Weights of a small GPT-style language model, trained from scratch on English Wikipedia.
Size: width 224, vocabulary 8192, 10.8M parameters.
Architecture: RMSNorm before each block, no biases in attention or MLP, untied embeddings.
Training: a variant of Adam for these matrices, 10508 steps.
MLP neurons of a small language model. Each row is named by its layer, matrix (gate and up: input weights) and neuron, and shows model dimensions 112-207. Each number is 500 + 40 x the weight over its row's rms, rounded and kept within 0 to 999. Numbers have three digits each. A neuron's up and down rows have the sign that makes its largest values positive.
After each neuron's rows, "fires in" lists the words (lower case) most often at its 100 highest values on Wikipedia text that the model never trained on.

L9.gate252:561577461463543440530541559534426488556461499514526446514396536502472573492455487525515448499506522433481456517557510483505537569458535536550456492526516496475427486418591529529516567548496535495495510488520490495484499534528480506419494437570490520453538451569515541486537510439542534437
L9.up252:503462544448529473493570579468458537504486508491460477541494534471422538518476453523498465507516564432480588547530420538519459570538463537495496486521511493547493542397497477497563534504500523581502490479496522545539560517512529537490497479579508530459450441489529497513471568535530543465
fires in: "two", "three", "000", "several", "of", "many"

L2.gate22:524441493521568477497484501519425530430488517501539519492525512574448572489516509472494495499445488506522546569456473466464525497498559482451516405457514554493444565514512491485503501517523571492553476523519493484522499491519505507572501415467471483463428514484527438480513524527504510452
L2.up22:581475409540578481453487529506475496417531598473516488489496468508511513556496529493530468467518493446525423503469515558495469498485492442530555421567495523499396500452553504510456468461519560473530524496503467479434517437548521493545511474441509468473516501523535514472488516485495398429
fires in: "of", "under"

L3.gate508:583515477454550457430526569508480492486463537473534471474530465482458562511472467558522491486520495497514523486472452439473536543482500536515533503460519475505557499459536495538555517551573563480505467485460478481555467568495518460413421553553447430532494549486566492493484533553532510463
L3.up508:513433490510526522515462495479512479459512554512547490426473500546508586511507546447494459512561515546498474489474465434457597483490451477478465536537452385445466515481477459543508512475503491404462575511428499589505467558527458471546474467431423457531440492514499520492490554545490443455
fires in: "with", "features"

L3.gate593:475488535508527519426473521504495476488539577490470437577521462503530418494409453513444544390536450502490512527523459491470513451443513525538490442548485490494503513520514526473470553503489535481476480570517519507435543521501526470495532488548409510525461560450501522532455507449522519477
L3.up593:427523468464534401554460472485477494585556431482488565476463472441474445546539538504469399520531533495500518520538513466539475561458462502498481489550489521542483571546575545512524485491491468516551524504484607525480523489468476481491485482546541482466514456483484380461534474471578550493
fires in: "to", "of", "despite", "for", "with"

L3.gate569:539483461530536488472458580469514433505491492484439581535475483494536450513464478496573523556488513504487463522530455478521540426441491488466552508460521480512505430437488549546440462505447426476504475537588507474475553495470480450538568473437460479487470547548566547493532549511532491469
L3.up569:512417431520488526534446565497525409480484468527470503479509574520471498423469477507562495501532521481519465500557464497488559520507483476498502503444530476467486459494485554522406468483489477543511475473511519501504447479518521519538528478471438577493511485500504525524521526484528487522
fires in: "as"

L3.gate582:482470494473502512520509466591493511521432502594495537542547453517497523460429498533554508549481498503434507511481464442526511509499551477462557446473484505480394438462529528578497548477492470501465478558504554529536464497565495559433460481497539498473484576521511507473464479509455512451
L3.up582:496504512515517448482476499515493459564477451539569530557476509547520527503564529522535551521400496484451475492521489474519545504534601444494541491575482476449458509490500491432501476501535574469446506523454467488513504541533472546473448494473569488422456496502446499490489525504531410445
fires in: "steve", "van", "thomas", "montenegrin", "james", "henry"

L4.gate355:475450566441522528502512533529486474504498491517495504591521487527544520480497525515495478473549429503519479493504524520522516546478432526562521544558516512497491523482485569541457466558472528509444482496474460496549506483569550438471505533490497495513457601476497486491567527491533437406
L4.up355:402471538417500556465549571506509470462406531476461548565500512548517562516564510455535516455502525483499558585478500558479535528526562523585553456587556483511508521519537504518412470482420512513516518569442500472490495511578559478522490517480545479482538513544488513474540540470557436513
fires in: "in", "madonna", "on"

L9.gate584:447479524549497443526468476471456545493504475499551526466521505590476517497476558478513501510491467486490551552564529475489511555511451532519521479488534506455449565507504514506487485477466505507503497486508505549507496549544497465493466413504596478520463523523484470504526513550460608520
L9.up584:432464522473516482449507469412536431535466485478448534547504493430540504419501421459521525541431597529471494465544451513477558543537485481520501501548484484558478467486579477458464550527550578514447502499479546503489494480433473471531507492506456427522535519497509536524508509499484438492
fires in: "of", "among"

L3.gate97:599505534483476464522537545481507553576454543492488552542565499506439501499444489547496541520448531496538497483457470521514468445474484544511557445483519515524444478505514505540554573522453521522507519578484447530476501442559476572517483453497493474520518437530439455474463502483548508538
L3.up97:456512477548502541523429485466436466491449521522447504483525468467553440472431485406488472499500496494557479619451481492500516577513537444527500459532535513570471502429531515504548515525517443512485504510442509503502409453495515471500529492607511535523516523547446471541525544440551490513
fires in: "under", "with", "at", "to", "for"

L3.gate330:505521501483491519542463470480504492434547521455506515593530518556479449497447467486492497483492533526489511493465476545509388535532505532524469537433462484466523529481513435513495488446482523574495453475477492489539460497544587492496503509439499500479497455467540476483477511509446541524
L3.up330:564489535486484509556457509485544584471513479450493495532519461485541516481485493489458498463510512487478555477545493495493499444451549464527490553504545508465469438529509453512497420476507507475475563492514512523504435461469554442605456499469426480507494436506495477462425485524480533429
fires in: "0", "1", "2012", "2010", "2017", "2011"

L3.gate610:438482511535542489481511521526536557504483490519549460558503560414502551466493537562441496511596473456503515538537462463513491557387446456504509453486554544479425501479558478447517477481480496530502472498513506474499484482484515528544470455510476462515523517573516506589508470449475507475
L3.up610:469460500548528472510467492491555491435509586552511461515500500480513540516502542563463555477477491527527458473473549540459536483512482490539518554411536516567480615531503567495430414411497455475539570543492485482522515467507449526511486455425481487477555554563476436591548477535516473478
fires in: "of", "ouattara"

L4.gate192:522470467507462505485462531476447465541454550588490507502413598479501515531514476525522582508534483477488590568504496462490465435519627529485499481471539529519448508543500487528491578475520486471539494479500480523450466554548528559479500541486450487467523514546525449438472531513522500504
L4.up192:467536508504462406547536462525500562495441448553513504520592493473505524511475481532515556429511515526613490553524500526493460512446535552498500511534510552496507549483456570467500514479515471442554563520471440533459481503513411450476517481505556506511461513455524502574453504495548504562
fires in: "he", "she", "and"

L7.gate266:540526495446510568527574511419424539519502501593497529467506504476427539524519476514521508552545578552531513474557496507461576491499499503498520491505470521528505598551535508463451442472459484470450484511504482539515494571547527463533488508512562523483462476483499418495469476417515457474
L7.up266:485506478501495445527454471446472574486461539518471481484439567470502525433453513525511488473469415453492497450502502470491501476506458491436427455554460522447527483474484494543492504532575465476494441510469457496521497503550501423510469511488474540499428471534489495584490527454434518501
fires in: "0", "3", "2", "4", "5", "1"

L9.gate153:525611520506608470497494491500413493526479481556541573497542459564446494581486437466598536427487461515487452529501530443489553464531473539477510502573481513530544582491473578503485539482450559441490519485446475468487431538505522471514513532467514485566470529476457433482532450441576507566
L9.up153:494499533459492530490467511435504495532487524462436521503463479516441554479504494501488512522534441447520408461484484494503506459485536522597406502494400479502525516466450501420534510530448483482542492472495576519451543491487552531450452501466510537488502456575430525462572483483492575600
fires in: "would", "to", "may"

L7.gate99:594456466519549494554552516465460584477545531537562493541581548510521537529492443567579525532499519507474513505527503461537527530468496457423573402458536565485492461512542499484511568565547537464471508487478422482564480466560462453467491530517505399475517558468424397495438494400495475477
L7.up99:574467492515465468506484446450523447428448458544535553556523601471560504462537469481611483512452586575523530478516467476475530514495508457431544518513543505525440446493570512504526512500522458537512492507534488491496431591542465498461490501450502518597524558502447487480464444465531425570
fires in: "in", "van", "of", "d", "to"

L2.gate301:534506485490497490572496532498535486534443546548508529528496462492522515488510492487495514532497502511514491449511484465477542489497451447485508505547514477471512454583490580591544507566497486435598503471465555521525521483497503469525588478497487488467531481512514432511510559500439505440
L2.up301:545520500453505502559448513509418512580483493559434493492518490494501514442421519521556533419467476473485483468503438408498554439475420473449377451469596451494484510530549537512401462467493544575496564566437490518536509430463516504434569465469472443489505452461470502486475562462512456470
fires in: "as", "time"

L3.gate236:552490556455496542441517611501463494475538462510437496485501509502546557531490476481485492487466493489472546479559476415504502629437554546462543437456474559496495553471469538514533520527486508435548522538555488512603369445538523519579493502507501424534454524553535533502491439472510545511
L3.up236:564460480512523550475487502499493448508497522545493493537452523480542509478500526574487467505568459493558406549483521559456508428473528504479491481509529569493511508509574481415491485523474498566576526541529509469498512467510437525517472535476467406523551539488522538430532516501578482544
fires in: "of"

L3.gate319:438559508454531535472476531509530470525469556509511553567412576500464541527526522522494480531484492533565480477451493548511508442477522473495457447516491476477413447504499442510573553518488443478496491464459469532442476556558519512482562524495488553423525520578468546465430502490536470458
L3.up319:524503463545509465491556531448454527593472567516497470509535517453534472522427449490511494478440498462559450527492527491516498482513491453465510529498517478541475445470512456540565549466504429440461438493433490495527508481519518414519533525431531494512599507465500493530562476494453487509
fires in: "in", "3", "4", "no", "5"

L3.gate533:544459544479471516452516531506493515525469531494446474546589495558469476450508471521551540503546485409574509549471444482499528522457537507503501508495521433514474530475532541455558446495448482569501507536448514496526479529512553463528451497522395553494551538530480510535492558422553459460
L3.up533:491552441479495516539491543555507448494484550496528514522459462495533412499541510496500456512445509426518475503497496489506540453474511520584528411503486523479501584457524483503435551551434509554470515504450531544490446472530498498528446441607525457481498523488580512505526517510546592479
fires in: "to", "in"

L2.gate254:543520473537558484454553505496525553446510532494471424521536508408472546480513460486476493573531506511524490469533495477461477473474612500467496526460512561558471427485449535464526495514553482504520490477584464541526505548496482541501474476551534474533526485545481519456527515599489522551
L2.up254:520467542511509501472456517526524438454454452454543409406497521467540540491445462489543533535463482522464504498601475508449526508535505506532489572497465510410510496507494530493562480490552508559529458508462467504569505478545507510492473483445470473540528507483531566500418600518457557473
fires in: "there", "you", "me", "we"

L3.gate37:476461537486472480465426483543517513521464508509529469528518535487417529440435485492438527520495528438557511496501506536472562531407543512550576491474544547515509501435497530481559468509437592529512464527532525545497496524531456561479556543498509465532427457534536528432453472468459491416
L3.up37:491445518465482455559472464525560453525457548443485502538567532510493547457523428505394536512448471533598462498530520550478551445517488447442481460509524536503524494548475492482534540450444559481545515521494473480473536495450511544558510462502522532479438462470419499494448522432465433439
fires in: "then", "later", "subsequently", "finally"

L3.gate1:524567473468504554427561544493489483543523512470540550431497470554522518464579485513427494433524470468466524504488533565542444473521459497479505528577539479434496493457495484451502521550480482485538484430593426482407533554509473462518449544494514463553464477489487441570518480475500588499
L3.up1:546506552528517446434493553506467456492512503518427497466529438461551469584491495545515461496460469497466446537540483465550490467495555575482542447489536503494485416544477512462484546493510487445587549503504439447477505485476522493524459472533603366483526488473552427517415467525504500511
fires in: "and", "personal", "human"

L4.gate596:486512495519506455511527444479475553556463483538628476532489493525522455558446451545508577444512420471568483510421449495573475488505406530481522514516479563511430578456497449472534551512552505522541460503540530546538510466493431466499410465399444419462567515567502477499545501486493517484
L4.up596:488485505506480516513468429540534476480569491538466489504516439564503571511543464497570438544477502519504576464395459534441541429508484515579426515511446530519457553556554524507510554467543513526459545545505461431526542486473492474501459463488487473525465527446469523438508593444504509489
fires in: "of"

L9.gate603:584547476486524537499497537560480458472469545482521469584473460540513524463420540527526447498486525477461549459552474512487518496452418549494521493513505463484527483480537529531512488519491475501454493482504582482541494551463484453458478496521554517463504556486521537522527539506528538462
L9.up603:475457505575521567570468526527458485474486538536489525486497534487514518480503525496522514493446545565519452416528521414486533504579494491507476497469511483509451553431463511479480427511499460480482529474463467521460509536444486440555558536454557519520588506565484440510497470505501506536
fires in: "it", "i", "you", "there", "can"

L2.gate638:509510555424504511523546489454553543510524526567472474503471450475483521457465500548467462473476481530429539562465470427487446497512498461529541523476458515530490438507535499510548532470460420557416476524547417476478448530514581568563498548387513505518456490497433435480443463496547426468
L2.up638:438464522485503498506410549546521502551530508465512572504488508481525463530475518534483538524538558451466534508471494485496513578486448486447477444522533544511555515485449538520480493470517555524497473571485480496449436463481483503482515485568401564511479527504472562514567485480447496518
fires in: "on", "a", "for"

L4.gate191:535429519547510468542500511552432524548508489525529484544478494504507550541500409510490446455494564512601444510474519566501489536523463480497489512491486521472402485449529552494556506505508472550500543519508492503496458461535458519485594474452473501506572563522445469471544494473460553478
L4.up191:469519532483470484504484432468441472512422569452521521565490479494509549575511446408514522493462531457553564529474475539430479516547528543501504487516506494450487522510564440499510533472570569470488510548480520495506541501470483475551517437430429545451409547540487514528543516502602582493
fires in: "of", "amongst"

L7.gate339:598450485453545459431500539501552488562556490518473455499477501509470460530483414519478544502498489454524467516547496541474586494462565537527531509487464491552443482521505500517514518485502481482523520528539466450496447519478505504377432536475507567476516553532413492486430486403540489507
L7.up339:503513498525479536492460442482489504504440533511507459521470526582545468541479515513515558490506536527532541499555471440442519470475604459476551518361448510465492465577521565496484476450474566465538442563452451502526514566535537471527533466456548510508498484493517515464458544538449503535
fires in: "i", "we", "you"

L4.gate67:532534576467457423559484459434522504535503512494477446539568435558523491531488469533460548469546485507515452564509531459413570575492530501495496493552498523610496485526500516449488446534511520476483476572515451416525501419523539450520507465490524499580558537523435493455548468509539520449
L4.up67:480511510526437486575501468503454510572535550508488570519581444550430511441516504502497537530488508502486461419431517417470577475480597456476459466493412473517548498535516499473522489521493464464521532580442483507511573514522520550438520478490458498562475465565462492501541527481564526486
fires in: "to"

L4.gate593:539507561511506507520535442556444592482480502534457510538499494480433533474473541430486555482512511455503569549468470527486451490537573523467469445438518494517466506496554569494604515469530513564540538498533529528484465543559509461472466554481451535499442517557433549535508525499515602506
L4.up593:470560463519552466549466501560516608525483538514490482535464462522492547562511425436542494515453553472544516435471421512494474500442590510516517450452483450582502546518469499461560524560525469531472565488489507536554602533593460497552506553493495485485526506461490486560471520443421467511
fires in: "total", "to", "university", "peak", "age"

L3.gate366:569455470479499494502522474427522555483548491554500472496557476541476486500394429513493494493473465485522451537435485433490489401425520547501551518494509541573505527554452510500517555442501447467503512487539495503532484494499510495459545477441477485437601491482464486497533487477561472492
L3.up366:550495469473517491518479482450567510526533555548462544485452446514535453550494470497534477487504526440432490507458457556512475488541549488554480479540490536491501605544556542441506523445467550501498540479454499569491452518508507532528492487510524488549498536505493454478575499511482521534
fires in: "not", "to"

L2.gate409:504499443446513506537606594533518614547526469508454449524513520525520488472508459495507497522485468501535514517572558583472479476438513456528466460437531565506508548448535473533467528492478410526454538553536484495415516482563398533427458498447474527519469536524500415476506527507489540512
L2.up409:514504515473496511564566502539518565552497535494437432592539528468552429523482502525532474522504571424506499583533491559507493475480557522468506490420443502455408471455450516471476524499555430545420447525486520519452474504492496486505481461498443532512470536522501450504536503487485578489
fires in: "other", "first", "same", "highest", "some", "following"

L3.gate164:582530546549579523504391531523521487525510557476525528572519530535520527451431544539470472471487496440530498551476496484473477513421505478588445491527565619509512452518485565502583557474535491535449514579530457458470482478500507498526484532510436456524480467500476561533499494522448552479
L3.up164:528440568541531487510424497495487485491500519488461471514458530564532557548605508546459473452447541509531480588472488531448536556539466446578475589451532527517548460498435505463497519457498478504512579611499442451476471470541483466505541488534536483548481497481442523559571498490532499566
fires in: "as", "by"

L7.gate639:460504541567581496468464497484541515500517616512526514550464476523517618481500543515482504498552461424544519498561472473463516479465506507558518471553519506512457555526488485564498508506406583522451538433506490519510543482485440434475513480518497388472441490524479512478497587445440475437
L7.up639:499402529530460557470540516456562512554508505480457541472482536497504495489458544514470495528462438530504536563503492517527460497506526419539486523478587488530540508438503472502403487509433411558541540538521529539533509480491482532500489544429513497497505462463512499468489535414463462545
fires in: "has", "have", "having"

L8.gate369:445509512498489518539543469430494482495493416479498507573466486578549528478510566424564478482494528468525538517513520548604484598525495431475565575495547528467472513498568431485457481475486465502531549552555426467517543540504546451528470507478549495537554527473511523539493510492523524403
L8.up369:515503547484482481480473500483498515507527539448575457531522547462470447537493488551463511446510568468475484523444520454517504581461503497447551503488507537504481488575479523407447532436479480482541519539559434512503465482476526480576497548595506501506456502492421493522507583411480529500
fires in: "of", "in", "with", "to"

L2.gate199:564496528533546484498497517495481448465498548496436469536533538522513476549550451570497527416494421459500517456573492519485539498484498511510514482549468478405511483485549521487485481493476499462483563541450481437475487534493430526453552493554561501470469511601507496508544502504510441399
L2.up199:578462403489540528520544513468494452512525515564447477552604515552501532476487546514451533426495553517480514500484545471559504568533455504530528466502505426421529496501504497490470443506530518501456447434503585508504508466489510515529491534511436478465496521499464491501572516484508482419
fires in: "for", "of", "with"

L2.gate348:499516559512551471483578566502491514523494503419506419570595503529520543546490478583580552487509462478529522530502467533504495558434509552460534481489524515499527549480529531499516523465543508504535496568505429532575539490468486442584426445499521455511528488520458452464551542480484503444
L2.up348:519490511570524457518514474466514510501541504487467564522499486519551621584512501479502504454528475518578479484530472530475483513453512492417539542547515521471474594567437519447498468405512509416530574461551433522563551423558519455550445447501564404523408521486430567559508499454507489514
fires in: "from", "by", "with"

L8.gate148:508530503518517498527516587519516465408482522490519447579523560480549586508551469483485418510472532462472537516502510515543466429513517544494466542522503506526500415504484478485512536457492485540468486510460475441496444446458478443380452519463463475454534511551536432510526487528527488431
L8.up148:499419507525440496468548481516522582494546493512529524445501534514560556449480476524509560499479451503453492538475533524511476512541485544487616434469539455482556549484511455596497450563534498503573536520502515535552511486557471458539485506478461501520427465516500499523502611528511571566
fires in: "in", "of"

L4.gate158:464520482431501579436538518472429575570493524478503486503458544481528515563496439534401572504479533508482530515506503530536487574444519523489506465541515557432477445502534557475518542555472529473496536470482544504544589561568469592461529491527526534475462501541530547479532496472485584500
L4.up158:533506454495520490527540552500458446518538537585542452545450541528439500485546438477519514480533445485470520465484565563527430603525554530491474452550504528473489510580503504481482478450544536453603501538536507441519537522489442528514539450451536558484500552539484453499565520456515523471
fires in: "other", "various", "of", "several", "many"

L4.gate269:471436498512524479513557632504436476593462543543518516507549513510483509518557496561533526481551485446534489464537476468493448520443491579417520481484570506459504537507572497499520490437481526516592552498451496473522532510463589591503533499518493511501458426472554547454541509405538548449
L4.up269:479450474464528440482516503507518403431476494471468477415529502609469462538550548558495480405436486525453473470500519573473515538507497473451524510505541504457454567497453514557519485472534439542497570530467486514479536531511528538528566440503487506426439503491505545424588493477530462433
fires in: "the", "its", "of", "deportivo"

L2.gate181:546469513506521506540542531502459402504448496455489529471478478535489548482509474541499444559460506548589428411550496487504409522449425486470559507455489617544481493478520508505478500516430453448440507528621458444487500493562509515467560491501483511545569522566464580428467540553484454509
L2.up181:453441506521561496568472529509403434440522490526421515487536516524537474497493501533503559494516508496478486434586517495484444518515466588451568474464512583504471479498525531398542504528482480559493500501515479497508461503411521550452535473454447423606519505577466518464452482542516523446
fires in: "served", "he", "of", "met", "well", "it"

L2.gate334:471505489467533483497501527570526517528501573462478457600473540457484526516496467524438516441588540543488523503521475522507486446534543480530547472432496539590507504456534549570562519462460498521506551486487482530471455537539463564503491553547529508456479502382475464494480526543457467512
L2.up334:424485488452499488480493486557565586500518471421510534553500571434425545431463499487567472521560496480528501524485557441510533500462554477477477490522513537512438409422508462509498456515500493411510479507475558465471474587508504509549476510496472506519530498429529493450522419521523499448
fires in: "a", "his", "received", "won", "one"

L3.gate160:547502459543509504544463496546492475525481537487489439547545537466481476493496474534457490485586507444558442478516484445524483504430503545467535471442536551519441498561483532517518452537472486441479380523502489462485503490542549471473589486504488439508503587510570532501476545497506501491
L3.up160:547495466514514483544452498463590479466465529475455457434548536475474536505556482475506446455488506509531457538483511458461491519553468536460482494401448538569516516512475521428550399520415481488492547557488575479410442482508612539480524396444522502498496547460526554467519537480571531532
fires in: "united", "44"

L3.gate637:499493502439535498464469534547394491506477535516466465513461527504516476440531512497422512567546502505497527470512502428525432504443471499548429504398504518463465512424552561474570519507442421465539463555458447431507495454496445570509510478494516483517531506495513505488492496435486435433
L3.up637:469478445576513476522467509499482481579501536563469621526523491539512542482591500541491478534496568531438431480441477446497576431511521519476500462488458490500491482477528505514478493461438530451534566543478514479486553488595422483530548446477523425504493529542443483554491556466522441451
fires in: "of", "in", "into", "to"

L3.gate410:475456581536510474526477566575436488515511543520499486565540470460491548505469493499485504521530441517472547526573487526513485486460476502464555545508476561558438478424538457570470498481516474510496413564569521541519514469524496409516493550496504493526564506501497439531484524505494491492
L3.up410:504447522537498458499428449551520498480507466554489537564527463496489569424520535497472567473441519528507571506502504542473560522571471497520543542515476473560495430444452486461455537449553486557523576564522527547483460469523446468564503468455522536552471482453513503432476537494508540491
fires in: "in", "baby"

L3.gate616:557498490489489536549566477542506520496491588471445504542503499498560559469497471503494442568545455510488511605494563542487484546513512515467482399492502450512414552506494459502468538466534455469522469516537479440516490532467503588461509512497529536461550482512484512498432543451488503452
L3.up616:515484451570461463498522582532460491476475423460497494491473497466508487475490557471461538460482506559537517477503503485567509554454495496520511532538512527545613501467555601459477526518546575526570545565513512527518484539536489473520424496556462514587557472536526485477575492461532493474
fires in: "and", "such"

L2.gate226:523462526484495540406465512456514540561592520514528420540533534457511510499466499544519450458516532441484558548529492462453481493481514506479477476475521505546531484513522524545565514507467417525496496539428387488507485467560467458523498487455484521426525489494507548484576498482488490448
L2.up226:430421474450499531492511531572502528525530521544520548456512470532439524516462486516578425521463481516517462527593394486496476466537456514440490535449504484558530515561454409526575508491561547477489514510536523502485508490530434512509493498446507509526499552570506452510507483492443560428
fires in: "a", "the", "aaa"

L4.gate487:560488416543554498456493553474469507530496560506529511496478553435545484566473501468555557507539546490460520483496528470543496579488579494470610492496524561460495476470468554558542537467469459443478512483484465453506445523500499522500521552389508524489530491573481469469482524498498484497
L4.up487:470470502515443522492573495499481530504532494549500549516419500535562550576456545536500522541439546524534484543473513532455484459521438527461458514526481520467489510510427543506486459446530465556544538499499453502525440451521438533485588510437471453519520489603501486492518538583504533419
fires in: "in", "women"

L3.gate318:489495477588576519500487528485492553523474545464505521563520529474499529512522474445515493534486466510560477495574475500495427444484570458500494501517494506507516531465625555574539445549482513515547498500475506513519533583469457514411467535508525483444519561478541492443442512492504545457
L3.up318:534493443514455492489497455519559480518508559440475491511554526475514521474445483504537462476458465495527490454528486413543448469574518453414513527456511519585506492472495516598448503455565474495454509471473495526483536544482452508464508487456519531488491498556526476553502472497538540510
fires in: "had", "have", "has", "having"

L9.gate376:532453543519536501444529528468528577519491568492508440499539565494485600565498446536485497514595493520542465465444503528519492544475547541471503430481530552596484450562576581474457485516485544514465482502447456464472464532514570464523489562456516490501478554533493466458505505528530577469
L9.up376:539459467439481528490488491443532488517466523555529521450469545490578457468460446479454465498542432538530560551527452549555475483495556534500562468498530477530540543456422441521483546517524493416504469538461559577431468494451530523432521543461496531472542615532544528514469483521473489472
fires in: "united", "in", "new", "after"

L3.gate131:514528549426528474466516464524484533531533482521480509548479548491524477539502407530490430481541495444514582580525524491487439513472489506581514434593502462510574443476577460437511492499510497486493513555568558492522485464467533397520511482578548470491485470485482522477499495482514438485
L3.up131:501521583531552494519482515461475513413558500537570520526523503459522544525564468485487487443487483440469480585365536560563542558476529592572471527511482517507465525555524463555468552408522502507479534522453492512489505523517438573512551456459506393495599498506420453489493521583495512529
fires in: "these", "however", "some", "other", "of", "ofakim"

L3.gate567:574491449464488493503525499548509525568471514463498515473567511525496545504442495485464547522587444501488443511457493467426539556513506534455535486534512489582481443474448540503459548533454512480506520502525505479471540498518531514454568477480591519449422498460527594479572449550543483510
L3.up567:526550447436466508516436475428529505518498540493460557490490434526474515477527500442430499560473444526480477509525472515476505536530535536485450479492452454517518564453485453478462506496500445512498466499469502466491488513481508589491601496566485556419496580569545545529470397439548418475
fires in: "then", "later", "to", "finally", "again", "before"

L7.gate77:484502540558540609467445605546486512503475474493567510559498497489490516500431476446494536487487548505505487459507515457556571500469502513509589522548525528483416486504497519547550496554462487494593490517540493483434452544498511540471456575461535505451538478522405558519502433493552520497
L7.up77:457534434562492412520438557495501556552536504508545454519571552503529542556468468481506464481537506520553487528477506455526522499436562517540543494454517486465518507552503475426528535520447515540473526562476500495560514459531547553535507483440597469463504496513491458498555547466486504509
fires in: "to", "they", "also", "and", "now", "t"

L8.gate96:532468466488514485549505494587437498479446483484492518533480474514491525537508517560456538524482592491535484485540484494448467516477537558487513502534498523522438546461486487411518549527430479528516455476457551476421497522541516517508461487562528485427455491506487510543522526508528498501
L8.up96:592486545604458514473546494414497549532442535504523471487530545467477460546519556514492477457554489483500528425508539494518521508494526507501450446617525502472511424501430442517477437472490513454518521478503538513411478446513465487486460448505481526529500548467482509565506539505517492550
fires in: "4", "5", "3", "1", "2"

L7.gate290:486507543518518499533503579425460481514444506441518502496542515590489506530458522486447512518540479450501452473508428549501467528465526424537491517480517509467466620462471528485478442517481512460494496493497538520416546464464542463517563466416551502492530436465508524497491501550505461473
L7.up290:473481493425470456570561500536479582482498525524509507580537514412523512567504513478418496466525577472495492502520478472481473471533532512544506412510472521499510523447538531493487556465515521529478511459548443441524489466496519481478488491552485456561545456536563474601491489495493509449
fires in: "0", "1", "3", "2", "4", "25"

L9.gate165:513477493496501393510519517525522470530487529500485489552410524502527474542479398539526511478545466503596500573450538461463479518491460542491536517426470497462472497476462469464450483502541415515530521456552538519544515529471519564454504473490471456529477493561551425440489476521497612478
L9.up165:507460499544504463455490467532430515474489492462493524531639452561581520474529520519506487577501532527535539558501461542511554459467573601485425498455492522507516541500530517527496452493482575556475482457494450487564478496480515467511452524494486522511572553461537547527443427527591528517
fires in: "of", "the"

L2.gate206:613509449443549463502451515509487494509489548568517480482531503452521594513535482463481456509491446503547503502529455483507511506476521438480573396469564512490514494552525482505512536494458540521503481461487469556503527530507469572467526542462530544534497473471419458521485512392490561473
L2.up206:479455501457434511492455495485468516520525540554514465520516500474490496528481449474496575549475451522532487516568532535473524431497542462470496486486498509411517527535480469426519442531587520454401518439544522513459520459440536529531509526528481452489485553514492494450533483454507555563
fires in: "been", "often", "also", "later", "sometimes", "subsequently"

L2.gate404:550509516434494457494608476537538554514584475479545560542462523442453473502515467549564429475535500520471571529525603558451518501522483561537514436453549533539416475504467552465497481559479457497530521455491560554497525493508453501376463488560499537482503505535572461510487547578455542460
L2.up404:476524520497506512547492522563531548476567497467598500623523427472547480500554464485423517492501514520499497550500489537478581566499495503518449411446487462538446483464551501531591507507493483537510515542488515450473401420553455414511471473503537457522559500510570454471478469524461501448
fires in: "this", "same", "that", "following"